Part of a small language model's weights.
Size: width 256, 2 heads of 64, MLP 1024 GELU, 15.6M parameters.
Architecture: rotary positions, untied embeddings.
MLP neurons of a small language model. Each row is named by its layer, matrix (up: input weights) and neuron, and shows model dimensions 0-127. Each number is 128 + 24 x the weight over its row's rms, rounded and kept within 0 to 255. Numbers have three digits each.
A block is one neuron, or neurons of one layer that tend to fire together. After each block is what it responds to, as a language model described it from the Wikipedia text at the highest values.

L5.up73:130139128101150123137120136100126078098152120108106128151123169156142143148149114110121129118159110113144169154141083157120139133148131153129139120159112094140150136154106161100156139119151089168135139130138175105142120133131158128118142146104136124150116133163118132153122114117093125149154109128067151109090113131151142117121096157094118147144135131080153134122117104086125087112149
Responds to: Word-initial fragments

L5.up25:132095111148146144145150108141084082115087134110134128158160154138143130108093103100155156151132147105151135157168108154116099141170157129112156127151200131111077105141101122151099128128123141098151144140104143141149088145111113148118125104114123070126121112133125179125122130117110085165148149116098136110135148126186116164163124158124120168097135093114165158133134130103133165144156
Responds to: Institution "of" and infobox breaks

L5.up725:098105135129160130122136109130110119138121165122151138120096115126153159129121143116136138109105161114106096117170117142171120128152109156111122127137134112107121116143101122127096127146177111116104078103135094137139136147157143132116184125119091112145174121176126120115103109077097102146097103091139112134116113114105118158125114121117079122133094145110153162165121101136122131119122
Responds to: Function word after proper name

L7.up256:148143111134156139155137130121116132066131154132148089085145137079127155143099138116172136150116139114118112163146131111166079142144136145107087095143151135154081152102125120123078129137142089089056096145121137100112152115085148123100153149110122093116117127113114136091128129081106125167125085064115124125136093100136096159122093144136132130201136133133119159169137127112097090169130
L7.up592:097143133121115123131131088133112153097139167121136101112157160086098147128084148119171174173122107089141134150141136116154071092129116118138132138143131143129072132129113152143137148112124130141103111108118125125142162100123136110103137124134084071132137151115122127071107088088087127159107115121114120116142160127123110139141100104137130152157125120121132154178144109099123087147115
L7.up630:135101150122110133146180147104092132077190087139179082091133108126161148123088128119135136115127101126161132121163177119121120181137106168130095146133147148182103119110124151125157135115148159112115135111143104145124129128153154158095203165111140086153137125122101119110127128132130134114119106091124103110147112119127085115130146121146124172137183137170136131168117129107111107148124
L7.up645:117139128142124142164134118114112152094141171142153114089170145086121132124080132145174174167125109094140113157131149090157079121145130117133129129143149147144075131119125141119152105106152102141109108107139113115140146115145138110092136149120091066107087121134139112092128129099102109165141120110083114108133154109178113137118128102146144150151119140099114145188152118096128089171114
Responds to: Upcoming non-ASCII characters

L2.up7:135072100073197106117120119124123145113166138133157124124099096118138166113149095145172111114142118132117074097133157147105089103126179161125120141093152134180165110172129143096126107118123110145102125113153137159135156089094148190122135109138129155111166130174130107139124150116134154096128143105109109133126094153136120095124089091137156194136117116129158153104101154099127079115131
L2.up35:128088107074194135133136121117127112093144108135123142152150115154113165148140138147152135160172136089141146098127122129099110090119107131146140167165120128185162126144116153106128137124137111147143096111145132119144113116119185103067125141132136117115134137099122159135124155096119125086148160120097162145174153130175100103124087113136123153150127136116153106160103148048121110162105
L2.up86:112103108097154123129099118117083101081120141118109139115136135139109129125149115062148125187141126100140161131129139134092150133171081118114157150172158121170146143166141126121134116122203101160131083126118126151144118128143125126068125122127110104134114162134133159139141146106100090091127150097119182142115155123145108117120123132130130167126121156140168104146131123070141111152103
L2.up123:106106132120178123163119101135053123098150114103146124142098129176097125179120151109154175152161121108153146171130101157111101170123149145164122128193162075150098129126136142111124143137146142140095121185128101148158150145118139146128127123104165120124113145135096123114121147105111096171112122119113138102114124149119134124131128150113087116090108139101145124123147110107107131135122
L2.up141:095066121069163156099141157091078134110103134110119128136171143108121143133116130075152123172131122124118149105134136145114136129157116130099142164123134122193137112152116135149105110141135104175094105117123155109152143128161138119130134153126113132136178147112107129101108139126155143099123129121122157127121114128131147158152082106135141181125144172123155135192062127107177087141080
L2.up155:130095079072168129124139117119125103119125137125107149092104132103134147163147135104154106118115101113088100118128144183123117125135104117135111170138143110177161095157111138062092087131164119172094078112128140137128103135108191135085140136157111168159158136144147162153122124138127130110103103123134154153145075151122119115144072123092145126135082153146149171137064116117161126127136
L2.up171:125081139086195121124142111103072109118162109111153137132147111138129129160144154120151140151155132145145139129123116150113070111165113161157108149170134058131130132157160169100121148121155122139119097133139127122185145120111184110098112139101147136150135146163086131127071129136152126103145150086079146112158096180167120092121083122099109153150128147114169153138100156058161108112157
L2.up358:107065102087172139172100117096112118102114141090146134131172120161118154116125174094137088158156116125134126124136115120129089102131098121181132136161149149146120139157111148140095147120139066153127085149126132130154129148102172125111136183125140100117155148121108126122109135097152114117131144108141127174138138111135135124120118135148087158127126121105139137170090151092107132162092
L2.up481:132092082125152135144129116096091103109192116134104168135143134141126143129154101120142141130127126123133148119137103175096141141149155157119128143202131124164140114133120113075097112105169151109110128100120150172120109131109139130100150100102141134128147130131124163145170149098108149114123139113089170126106097161153151140140094180111135162125125188093153134112136093109152135129126
L2.up584:127088069060147116112116119121108126120158145154141114165135082109113124156149104128152165104124129095118135122137124197102134130155136130132125165135134118137148093169150110125131096123152091132107143102116166161137121155117174124107140093120148132117119137150087157112130172124127125113104121120099168134100109142152112112138124138104147143140132125099153158113067106121143162134100
L2.up590:127116092092141128148121100116133125123132136141121141105142136087114139157082147134152168150134125073109121098142147159118109105111130121158155167164162133158116113165121117102048111102152089134114103107101122109103121136099139155123153141129143126103129139104113149096122132138121087132099099080131102120135092151135173156171092152120135185112113151086102164124125165125156154113095
L2.up862:102082118105174111139131149106066125110148127123145126140130105139127136169126129100138163165134102087139113133120094146117088121163142158160118160165162119159132090145159164105066147124125102124134088126136110120141067159085196124084129152120132143128118144144094141105152114120120126117136125123091099129135146134138134094129099110131133181123113127087127146141101126100154139150106
L2.up874:126099111069146110120147124117107125109155143126121134152137109122122121152155130133145150148133112083140114129129120141117116117156129108126137166147109109167152106123147132106130160129149116168092119099183121146204134140107207121077107125104111101145108150169117139114133121131105153089137121110081150118120144143161125103115103089091152116162134136105189147157122150039139092167088
L2.up883:109076098080157157124139143105085129097164133117117134111148089138087160150121163102163181169143139094129164109129129157112142110147145119141138158147116118157132087181108127098085103136140125130132127114116103157124102131090168131096136141162132087126134131114099148095129155126099132096103132117132139116141121132152156152159108158125139165113124154109127153102137119110128160166100
L2.up906:139071088093152081160151118111076085111148125140139143111134124147139131117129113096153120132120134095091099136131142176111155090139141131166120174157145116146133094157126092110118154116168134111124102113135121122116130162123175135118132131131146095139138137194083126143158142102117145101147125129096138101150109163161100114121111121102134129124123157122185124141109127112132098138097
L2.up959:111090058132153118126148098107098123114139097139131147131130115105139142161090109095154188145128162124093136140133124128125063147139158114119118118132143112182154059159109111145071107133116139136115148134110182132119102128079170164110138118109160135132152110113100129078149098133127143110126101120130112157133123153153142144125079127161133169118150136104127140128119157107160138129121
Responds to: Compound-opening tokens

L2.up54:127107090112127143117138122087129090117103146125148103137144133130117120108146108120121168151165125079095117130134166140163076145148135127135148110116159156148144122123096119134078159141149077126082137170129145126160131142130129135096109127121122144159129119130153146087112101118136112156128145082119131123115149168157128094087161104159132119120159116140145120124131143115122141116124
L2.up204:116084124088173121130112115117147116119130147144117087130164135113121136140120151101094128156115118085108133114136114147144097125125069076131120133114144102163091127138134128122101125129129075169131086116104152076143159153123167145154133166143087129153143138137129116122093110079119137125155097107118137138107136115136122119159102123196122137145156145095139162132074113115116099119108
L2.up347:121128108102134163180148153125109140101155137128123150122119123112119183126098133132125144138121177114111078153130180103161108145131134123150107132130117116113119104116059103086116086150143117130104083147122160118111136144136138114066142114129086119137164136123129163119107075162101095155078128112160114107113145145120145120136110117139116143103127143161109120118144141117109126118151
L2.up394:116139114124136143155147073152116119115100139155165127128133086115142099129096141120114134175176142107119098190164175112158083113164130102177133124128140067127140085138103121069108116104156094135107111145135142107148150154169124160095118152139129133155123137156171141088110075136110133146136107088146113110129160152130142098083164114154118123133078106118135143156115126119092117121146
L2.up413:105127106091162143127165116121093133124136160115140109127140147132155099112121122088122158123134162100115098170149183127150096117151122130106123159111149099119130132173101105100128095139150129128084132128124155129155134166143112144113137133135087127140163128131082134123094126133073165152117147118126142115118132107149098142146146141159147143108123123135170136145090140113088124098108
L2.up508:118093068109120082109152073164132108118140150164123138101121134099104124135117135103160175165120166094116112170141164142113096109148110080143106156169178145143124093175160115133096112121118143157094139113125128085142089125131139148101141091153123101149132174111126114103146134133152131143087083094128136104166143117143108160158111079121139112127112143111153152112146140109145151122129
L2.up543:121118128127138137104139126121134143112129114130150111106164117114091133134129139125105140167106158090086125141146200125147101144145099114134127156126136107154123145107126133088110113099179103181111115128173150100134158137131144127088113150168070135179119138149150159093106082155134155141119150079132154104096155161116140092101145100136104146153120154141158132169099149110104067129117
L2.up598:118138129154130132157171134097065148107163142135133149115145160128132125113099118086114134146152137113118169129156156090133130152160127076125137125121105140172133124167142101112148103097177139132128138116087161103134126149160131122104195108131114108162159146161122127099107113152069124127121150109122158136088164155138130146153119170157111182150133178121140119130113093100097130122121
L2.up633:108106126086146164135181152139086148122103135117109124155122124130171129117139142090127165113111154126103110150135156146111113168143112160109121172135108059107116150108099123138126111139174132141083099118145155119145144157128120115096121141111104174132178130130069125115116120129153112156115134113131124101131128144111101122152142130151086118120114189173132123130098117134118110107097
L2.up748:084126100090101120130092120143097122111111121083156120155112160103126115117113107090159159120126133121094106192117099129172131096128139111138140138138123093129089123148107103116134079149136104159069095137125154114193149124171139140142122086148107127133192141144137151095126105151138102164125127114067177075134125147152125133118124156104111104111110121147143146149113142096140130144125
L2.up794:103099131114169155132142139102093116118141123136136143117182127128111137116099161085128129205127164110121135130142160111124071114176137125123166139133134117157101100145135122134130141135135130171114126118106166094152157172157130123108128117105128136130137161132119160116081108134103125144129145089133131122116131119116104150129126141154130186119131155102134112134128140116135127109108
L2.up801:117133121112136155162152129142104124123119114159120135120134128103146114112111110085107155113137184089101105158156189095151066140153144135119138137111146145140098145128099130144123106107149122138078132111151160074162123148153093121109120151176121164165167150132102100090119112120114132157150137097108111068149140140163106124103120114124096134138141130144157132084145147101134134141121
L2.up802:116150125139144145159111175103113146119134136116148148157104108100095164163132113137125120107128132134103081153140163078135087160132166152111145134133096111118119156119122143085113127101169109141054134145132160138103134123119124153117160153119131192134178132149120097131105099149094133157099116135131101105181136149111120157113120123133082152144124139128101163110148136130139160111176
L2.up905:075143140122186136125132165074081125115135146083139143123142121100107134130096143096112140131143150089089112140151188108131106149132132119099138156129143098131118113129122121099121100111140138120079141120125149124151125166137129131117159113138087156142131142131098157086079100157066163145104122078131127119127110094149112171183097174147172168125101156142133149128091141115102089129128
L2.up939:103148121125151122093141148129108125109104159152123132106111121135129115096112151082138121138117154123078137133151179102165125127153113138096122119126116095137142121163064123081120091119176126138070127167137147140131176138145144148135147159176077122136142124136148109144123116107155156128102134112118172119127153145132109158114136128148128121139136135125150123143153131112073089123130
L2.up973:117093085082135119148175143119106169111151147149121124140104121144127133109105099075145153113108173122096099143148159119144078142098153157108129132095101121125125106134081089102114106134142125152114118170123183110110125120102150159089134145147143150145141130121084130122087111163130103150139099140149128117161136140108089138141144108129125135144145125111099120102091144132131144100163
Responds to: Function words mid-clause

L7.up28:134151139114152140141142133150085127113175151110159124106104151134147150106156168104167127144117132127104119167139127134141114157148119128116102160130121154088117126156112168135107101126109129130068080176136142141123145163105125128140166156098104142129116119167110131127134063103152153154140119120131155148114150135122086173143108126126149113148150118141139103106082133135089131135108
L7.up129:128131145098152122117101091153136145114143143120137131151175102111130082148146100151126147147102119130184103172143192102143122085138128095124109159159106149153156101135101116079156120098127159148158070177144121114130125136115158135117114137150153113127156173132137124130143114123118147137134151153123119115125150116142150140131148106157184144149127156124119098146140132119114101143116
L7.up616:119106149131137123138120084172103136111170150118160094123108147122154124124114154111151130145171084111127122182160138145184137130109116100112068093128129129096095109100163140118129122110130128093078094202140109135107122164129182112157142152133123132108126162187121157157160083075119124147119142126157110091153137138087104112091140099120181108126112130111138131166126106131148122129139
L7.up695:127128155089155168138118100125116139124164113110144096129117154118138150156151127119125097116093118133161095141134123147134113102140102081158108153131119119134111133163140146100113129123137114159097082128124117126114150135164133163135145172094142157117184147158136150125124104080147126171136115126135143161079122095113065142116114122150137172157109147143141131151115085133107114175109
Responds to: Relational prepositions before noun phrases

L2.up115:124134107078141136139106172107125135122136184090157120139129121153157128100124124123146099138155148151139113137133134097127106116120156143145141137118113139161126151115090137112111088120147102131103109129166154170111127141114122117105150137109084110131189147108122160123111133119101130127087158093150140151129150115105135114114108102149129109108135153157138133144105112136120123135161
L2.up142:135134117108122104151085146143150120107111168104143089105093152139113134123089181123125161185106100093109145159171137108158128148195090121125097141118141082132140134142122163076110088098137111157100107159131122114165152177132134125128154140147130107138105129093111145094104084081124144178103117135089142113093122152135093125131132117136099114159103161117119132184129111112066131151126
L2.up147:133104125042135095145101102129128132128106154118143091106120156148155146114113171103174122137130129133149120158137134143155138091157125069133131157099139103133128083162118149060158090118154089180124110122144138155135141131148141140089133142170102099123150154139114166141093081102103084138099162134137140088085115175112094137093140090151123129145108138163149113166102116129115118120084
L2.up321:148060091074151092174098129132121126120116137106114111107134131127129142128148155098164137119095124126134119131140120149146128124142136120153095128111184144118118133128092178137107133130113079137139118187154116129113118133060153189130136151119107128128131130132116111118132102088106115158104117147143079113102108123108106125141138121121123103127097118112118173098117090131122147146099
L2.up333:096125099080156132112135138155112107135130144112118118132096142094143133121110128105151133123119109118076093170145129135187114134124105100121082102129139104173113093157081128100104050131118098155101120129153119131119101144105159143116152114161050136173156122118100139115127114114121179157082108124128106117129131104138118113153113133144175103149110146135145132128093119135096127168128
L2.up391:114112113068137100149114113145138115117157128137154084131125125133105122131102163105193130181108145124119179123157134158109139106131105121154113177138139117128110132190157138094135089115128117158089077136130096086118131139081166138094149131140108092119109170121102183111142148094138137131106138127147165156121124123106140144138098131098114144121094143126113105113108089136131131158107
L2.up397:137104140096120149130118138110094108110169145128145095149130140082143123129119175148137161084105118133093124126136139111167106154162123137106069147102106084128115108118099142105136099131155107115157073149108144141144172157139132094138137175140086148136145128155093174145117083151115110144091153137112152119086160193155139090119165129149111152138118139155123160148119120122074140099098
L2.up447:133121136103119154150138130110100140127154121161157107157147159110137090149121094114151111127109151153130095143175147135116132113131147121130105173134128128133114102145168112114165111101184161161144104139145159147114166158137148138062136133146123109165139147178123111137138102136092089132115132108157104122078174137104121126113142092129158138124099152149162127106113138136115100168121
L2.up462:142114109086128109157107128143123167108139170127114168119121137131176150112144146092161124101135171117094081121166134095156142091092136163114103147149103115163114123116074135112109073125130130165088090122169157139134133146135114133091157139150063114117184162110100107164103126136135123138115159136132129096117164126132101156107104121111135108142130156152124130094133104123132111110108
L2.up574:143105097068114114118126117153152133095143185155121081121112147110127103173127170130153137141123106124120118149149138154136114127144112107178080163132145118149139111128138154133115113117144076159138107147134112075119199128133129170133140181131143092113130143109135123112102121128136115145100119130140120148135132138105130138132160109145113122145093141112121158160101116124085120157106
L2.up738:120079145111155160153111124084122129116147130103134121102145145186116144123153162103153121147132163154123115106151156120121149074117111145131122159189126135145111111102155132124119136079187146147157101161134128168116165163127148132100164174166107120127139148116121102149107123108147101119121139116154130153079137131099117124133142153147130160120079149150138110100128107142117153111126
L2.up864:164108123106131100163081113118130113124139156130137145109132150103114143147168162125136092096112120122151130126154116160147101127168137113138136146147165125122150154129113165118106133089130063148110099129150143090121118103090165133152142184117121123128138135096141122155145110128129107147125134132126124134102073146148108144145079154112102124179113123120128184121137096129142150120144
L2.up897:145127156086113105150093115139143115119128163129128108112106156106121125155126163107156141151108122123151113146157125139150131099165119128118114131134182117120106122102138160112097110113166099124136085146154130093141115150096144107139132173115094149156146142091128155115127126075123124155088151130105102133109129159132142141140126123148148122174114119121138148138147078123127137143138
L2.up947:116080075042142098127123114143157126127144114116170130124120160164138115129107116116140173158131140082146128125173136131115121115147148108157145153189149123162154098173126164117101133091115120188099108134145184100150136147116149146133155143127146128129150140086128122083067107100119122162134130092112127123135107154113127157172092098127147119139132150112129157134101102121140145106090
L2.up983:118130124131143122159097124103118122128075186064141119098117145126136120159121155126132129142111096116153108153153097105157122144133091108112087101152162124135132132123123153147087125120129070102132126150118098128112112150077133128146186164094102119128133139110132129143134120095116112167092121141138101166107116089112100136147105133096125119132105127154145154133099055129116138158103
L2.up998:094123136062159102155125113118105105129137159128159129137167115103150120121103158135142131164126135149154117192146105156132127045116145099146099192093117063092095127171139105076147116093154108114140086112117135099118097094133144127114146150163112109119112142156115146139122103150096099115116115126145104084118113143111064095122138108124126092128087120111157119170093126132137106116128
Responds to: Agent-introducing prepositions

L7.up151:134194141113123145133174106140108089122149149137141113104158120044080148106119132125120103151150160102170141155139167123171075128106110137111124122126168118114141089113078108116104121126144143157093140149133147125136147133144131146105118142181116132141110112155164153094122091132096171150120118067094175124124140146143118111090150140132180149136152134104167101141120152101080096118152
L7.up177:113114081094152141128134097054135140124182112128186120135142118107150121134123167168127135126138152073098137136119156147162099202143121087155119178121146120137152123136103131116143116120138133120118116164112123130108126147162157142164155134139135110143119126197142144071113078169131169123124115136151135141117114123123131111128160129148154173132124132093130145143140125123067119134125
L7.up421:119123156111175137121172089164120123110099104106164134139170097131098108129095154124166115183141182117134125129155160148094097141118100131171162154139158095095109133142093123122105106094145118137113140170110146093108145091148121111137136164150119083127151116119172170109129107124109124120158148060132130130089124155114094146104148129143136163128122126135142163189113120133128104146093
L7.up856:124109116101115107091137087126146098118156161110140118130107173108084147106113111114135122153129124078180133166130170181113113124140064145128092137114198140095134088146086142101125107135137141155109144124140124119159158131151116134147128155197127140150121115141145113099154086103126182136112113088098137115128144152128146107120133122159152119142140129108172107152119163096125100108131
Responds to: Physical description continuations

L2.up84:120123124133134133164093119113121113122107170116118150148146132116140103146111120143161152167131163109134110131169094122121142114147124130123120132171145086091105106125132116091115139099122133108125131122157128150107136141137107146079162126130113139104120125138106121124121083134074135154131108120136119091137127116126123124149123142116130099142053112126132113103127112131163145099138
L2.up94:091076121131184187109097127069098105107095124088126165141137164123131126141091123066165108204143161138115116120151112108144140125119135140119136115209146136142097099112124115122128123112145138143125136157117137131137131163113135132103161115151119127129132140142086140129144114124122147153123138111118121130138111126138147185099107149161148145123117130124166121125116108110143133169125
L2.up133:120091121124145097153119115111084093122164132137136130132154095125136126123119085098167108155136143115159095142164128131123133069146119122159102100131139128102083120165163100143129150088129123105129150127132138138093091128091118157089156147126142104125124121145109116139125132121087135105143114134125103099163126116126098173127129142115144159169147114091137122102102126137134108161129
L2.up176:118138097108113129129094128117131158124115118115136118140142151125116133173068127144155153155177166127123157129168081106131107109110137125139150145200115120163134112136139135135069158049115110138141121121120131118121145131131123124125179137112146122161154143098112126067116115121123106138112094079132114146107096122123142144151109177097134133113074117122113147124124086136163144135115
L2.up281:128120119127148143175126135099132127065135142139129138144141129133138149103139169122138137149140134126131111136190126112142147133142130125129117137150134078121145119138128177128114107101149153120131115120116126136137107158098148126090193142125133121125118129101106115136096127102114102147139113148085101160130127129151099134151074125132109156183070160111097165097121084098092142115111
L2.up337:090130124144137173131126153090073114121098142104102148118146161110134146170090117077127144160126147106106133118144123130131130125133117101126148114183160125169119094145129105112091122121133144123098145116119156086126115143138146136106147119107133142150156133130108110080112113125065168149119127111117134136143109085132139182188087182125154149158106169118161121156092110105158111131132
L2.up341:118157097142108132123127157098089123069132197125113122129084119135127115129101134119133131150132127099102102132175111122112156134128135125126131130150100140135138102074105103086117138103144148105125125192132117149107119164132136128099179143157122103144122127114077145119125137136061157136107105130126128076111157116104094131121144131135170119142109164117124168121139087138106119152153
L2.up382:087124135127138131147111132118069129106140141112146104128159097124125130147084146098136108199108157123148126156142126127138123101144124143134095121128136081104101132135134122104153124133151104107143106159174098103119117135099155162120143138128129094153122119137098136099106103149089133167108184112118128081119111127136118141136128128124152137114109160141141114139120066110122126139151
L2.up612:106148119142130154157128153138136144091115160106103138133093086134128115143111140110106144160094119110123107153172147112142138147151122143117106097148106078125124138112098117081106086108133136112101142171161110129125116161103140151125180138129128128162122120090065142102089114128064169146131109132087115084120117126125073122117144126124146105149119137128112127124131066104100143125133
L2.up677:133113077115109103114086123144157136077126159122115123125137136085114132152103139130157148130114119123139159135148097140125111134141120102147122135138137097111124120140114141072123130115091115141125142145137131129118141090132134190132149101122114104173115140107133115100101119128070169139103079142098162097113123102141157149149112141087126091151083115087109162087116115108155121134149
L2.up737:146104090093113137163062142104131124120119172118089152126102145130130137136134116112149135177093145114162164133163116154091146128168135120121174139214150115097138119141121110073121096090111137144149130131119144152128131122124125157087139132115126114109121125117131125118102120093069114150133121158107180114112117117125150172109124143129120103162074151105110127140123064121165156129147
L2.up827:067101073124139128132122086105112096109168161111155123169163143142134122128053109097172160168144156110127126167155117119153135130095144122119131117145111146160083079124075107134135147100124142142130132142096133155146118142103152127093184106136096125154120134139082153076134109100079140140097113116089135102136114123137118164146122139151158135095121149106171089132125094107142122160123
L2.up903:150124125136160131172156127128119119071116111150129137135147119143156147118130150141155119169128158113139094115189103139126139129172145123149119094132139061133129075139141146107115139104131136115126119115129141129110110136115141135072151144105139137118110114121121135142112113103105086153133091116092106134161124114150109118150072134138143114196090153127112136095119142103155123094127
L2.up940:146111123113110129162135156136135122065138166149151097136133129128137151121135196130143165109118144062117112099133120114145136129183108149149133149111137122151114088130103138050101089132133126113143142131158123115101125155112150151101164137151117116160130136151097147124133103111097135136113110160123138125121145137133160119100130148090108144145095140128126148101121089136140149147136
L2.up985:148122141124133142146153133112151146047139101135123138175163107146158128075135134139141112155147177104137110116174115151112134125152132153153135157108142075110115120138122102109134116091131146115144139133129151112113128127149110130088144152118141119109103118127128168149111119091123092152153106123071111117137121156172156111115126145175140143152126144121111156088128146095130137120116
L2.up997:130099120134132134128113145116119148124148145124128130110154149159152164131091110102132128186109170124146105126195135105115118130111112147150129127173146120137095116127129133130139137081146145151132118121147148157119149137173093138103196142117117082165124133123123092139072120085117131167130137092133129106103160097113103151142112146143149106156108134132131087129084084123148111166135
Responds to: "of" in institution names

L7.up135:081096100101179133155093123112102089132118131131113147149152108100105170158112109122135174120119131129148094122152124136136108162138124098113161158177166103140124102162132099115095115116128130155085137108132155148126128104120149141083205124129161136155128110155094114095145131136099125109077119103133093162116091140146146156166068165118146129133089110115153182129088122111162133126122
L7.up255:117098093094144143146128125109091077130155104098145165101136128102117145185128157119124130082100127085107109155135124168141116136109138079118117154208113130103146118151135099115095120119156138196115136106114131120142137163119144122095162191081158178156131132156105113114154093142115083139115103126132098148116099129132127106123090157131105124188121141121157130143132128102141122149107
L7.up374:117101075077156160132118122124111078115155137145150117158123143089127138113089119116167205154146129041105136151128105123147111131155132123153137151172138086154100093136091118120086089132087119138062105166095159117132149147114141126136147142167106124120097118123122165090144137049130148139124113129139094145156140139135114119126114135167141112136119116131130148179131148117101114176098
L7.up729:106103108092147091133150133150131136122185170112131114114160130115144116134112087139139149158180187165169103145159111190135119113113143152125094136138173101123113130147106131094162117122101134150136132175125171121122106117104145137126122152145153092155124101130121094133104121108152113138142154127118077123124095155130150151109128144152168110151120128079124150144092131116068110117099
Responds to: Token after a personal name

L5.up760:084113165116118115139133124136126145096139151130144086102157158098119151150089154110152168187102119094116091146151113102160103095130088120129122125126127123138079122113100160130116144129129139156125113096115132097150163116143114101104153116142071059150122143104129093108116075089090127156124088132103130143113144115144103143130115109148156137141155157119147135162132095102120108169103
Responds to: Non-Latin byte fragments